Part of a small language model's weights: 9.28M parameters, LayerNorm before each block.
MLP neurons of a small language model. Each row is named by its layer, matrix (up: input weights) and neuron, and shows model dimensions 0-255. Each number is 500 + 50 x the weight over its row's rms, rounded and kept within 0 to 999. Numbers have three digits each.
Before each neuron's rows, "fires on" lists the tokens most often at its 100 highest values on Wikipedia text that the model never trained on; "fires in" lists the words (lower case) most often at its 100 highest values on Wikipedia text that the model never trained on.

fires on: "s", "iv", "and", "ouse", "as"
fires in: "s", "received", "household", "hand", "eastern"
L3.up330:535446487551524411503474589549466507480427523569499478507497520540524544432486486478588508477543439447483436463539516572426572489543497512533575472473487375473451501545471462454576527517431527486388521439402558588508368503430479518517444458508454491540557461527499493468478463673467501537498459475440545500534458527540506515463464511564415482531531454500459502540462423424453532574611498558529496599595484401548475566427389530463520474505561507475484550534520527517506508576548497560411530515425505573453489553555459528639434513512452574538456570534499520481530538507525398577568500464420503469550467540514514411460488452502459469484476557542488538531541462534543562427522488535440531390490554420447601496564472526510588513423582509481513535473443517419428534518525438

fires on: " of", "ic", "ain", "ious", "p", "b"
fires in: "of", "economic", "entertainment", "america"
L3.up759:529437458434468572501456544406470455473483442467454501533479355503500424398479596460540492553551542415502504424521553553478520519609465485555420515444496524546471482486551521512538491447436556592466505444423497437533422465403463563521445563522431445448458573421537560502465500531553478543516450448522421436539499472493427448504531559480543465610459541477565436484524586566504482552443546503405499551475559530508487520537458468462503569468524482571600503577518508491495435574541523501524468460456440461483485413531522606484497446559419532518495504479531521393571541460450451525601603552477447522450489442545510474569489503552487423410481498471583480514522482549482416516488480468547528470502437557593485512462616565529408535464498568490553575473633538533468475524527553

fires on: "ent", "areer", "up", "ing", "ation", "re"
fires in: "career", "cup", "central", "center", "nation"
L3.up920:502489501504600438465580432524414447487467466513406478532431529497572548614524533432573472554476533493471496549516535571438486497486448570489464473446553530501501506502575478495506426528546493541439425473536444462442443529540519457578466502487521554536538562573513534441462587501528402513426438558520503439455507594461530400572557472467539494444500511462570490420495506470492543482529498553463486591361475443483521507464490582557523422544529512499479542451574517519638576513487406648514435592591431560441457535505473504445449470558519484393494523568536475530509495500514522468442460476532491436496486548490581433503431649590543508536511469487585542532445463494414462430520524474472466444447490555475438517496516510507481544476532465464431538408611497556494412471491573

fires on: "ill", "age", "o", "oc", "ac", "im"
fires in: "village", "villages", "voice", "vacancy", "home", "average"
L4.up392:521433474395539532540564407518457522439538514433481474505584510435488590524478499467420459498555522528526559477380398530495446598535497511513509490509478536466503498502415389584494491491489487486548473596500512517471468644528511469579457531442480534574548550534428491493498532530505560554567506489598553522488610523514541489540569496395498611409440493577459447501509443506430594521516412470481402497530447553526524427532472440544473493474516419490524579583541576488600450505455452462472453470488489524615426444519413505495539411455464516431515575432523535474429497507555537534513479464643397472521404524578512553574460522523510536481504475492559525485488555397518475485468579506453532529528572483464464547463475554486496501447476475470520573417571415496509512478461523

fires on: "ed", "t", " found", " out", " was"
fires in: "until", "found", "included", "out", "moved", "was"
L4.up12:506459584525462533493511435554483554440465458414477475414547443457440582533506544518506549500455469530599534435424512522491550526503550550542500548547511601569442540610411492528538472557402538498407478509510421528521425484443587459551470499557496513515570527442438485565561510597431469508434453504461536478598423514497575550511618501511481569496389545520533500461443436497518472415486534478534518472583600571470467487424540488479618445591444528476462483522597563458528520547488475508526445569537524502492543480511455494436493509657535494467542528433513548493410473441519523491511509514446473456491462412526513525495520496428507512497489493468420617457544576546504489497423532494501493453496482581611419486495540413473412486486493546413530529546447472440364527459503451

fires on: " a"
fires in: "a", "age", "away", "aura"
L3.up854:524418452498486552432456579527512518505487481532450583503460569479546507488479483596462492473455497469496539493528498422487526427548447533481524480532477434470483501521477441451523551494464487498465606474562514524515499507510423503545539559503521466569565586504518520511510505468534529561518508417496548591434489507612493528437563511576443421406528533520525492544410546428556509471475515551423473494520428487460504531401410481623452554459610505440625596566415606500575423481589440558499387549440566473535482504557413475585548465434492496544456541492505541432522558501451522537386492453431438479465525493525489554534488537505473516542426445548484471506524554598491506535554538431530470402431494495440564552534484525587624470398422534457533498546492551418504486434443561

fires on: " was", "ed", "s", " its", " his"
fires in: "was", "his", "its", "moved"
L3.up981:470524382473429544541475557451450543522489406427483518422572525423444534473514440518515462534474539533524587503456450463497526490515532443521416466500487568605490589508442524561536628499493526562508543525536456503448480450481544579419553669495468475446501555511576355485456466589467473514543449550540490535514573504473486570479480496596461520475563461401482561493569551425514485464496559555539525438488450474484558519535463508508457483509461444500557468487457471535534411593454540451457459524496575462448553556481448470486512430508502495516499445571596525472378523553586571460505552500297454529474605476445495505437529481557461558522513456466552476463486449489453542598411385496461504472484450543528545494453485447474548521540484470492464522523455550565478477559520504

fires on: " No", "D", "aw", "os", "iv", "I"
fires in: "no", "los", "law"
L3.up469:517470530452569537388504500483420471526443384413504592549571490494490493580436567443614433459489607464483479499418507530523497492469515445518501490545525430524517551534564457514491553559535502494454472470407490562502517538472489564504480508547454498520466565519435387533507527554531476523447486574575479438496373600517546536522465443441483373534495561459488503407504560497517484497466504467405470463452445404517377490471529508536490489485496595531501457534496500475481481495557598501401515519493591500637523513536485553558532529486502561600585450452520500516500568596555436473575581366481572526515440500553503519433480466511499514503459535374510542493478581477634507572444456536509451488506482440535538534464519545496524482527495480449494528521414440525510515410415551

fires on: "iv", "ro", " new", "ome", "ork"
fires in: "division", "home", "new", "national", "york", "detroit"
L6.up231:594462389555524550436562502475459539480505511552518489456365390497384587532494629543475453447536500536590543516569528423478526498575465435432421593523425395430497543485469467384593449528461552498484524495480558549467511592531390525596474540606591480497440480547470512509483516534556513449555450478481414499412516523464479524532516511510449541553493450495430494485499526492496561457560492533425534533503507491549520522453420458515546527552478457533468423457531478567533509492520431550484567526522535533464458579455458502529501497447508468443502543491476500519470588602458458490533525512638469465502427543459420493484468524515494589450489531522586502515439505450507464510543597488427513503475501529527443562449569466404520474399483588486526495388482534485577550498401555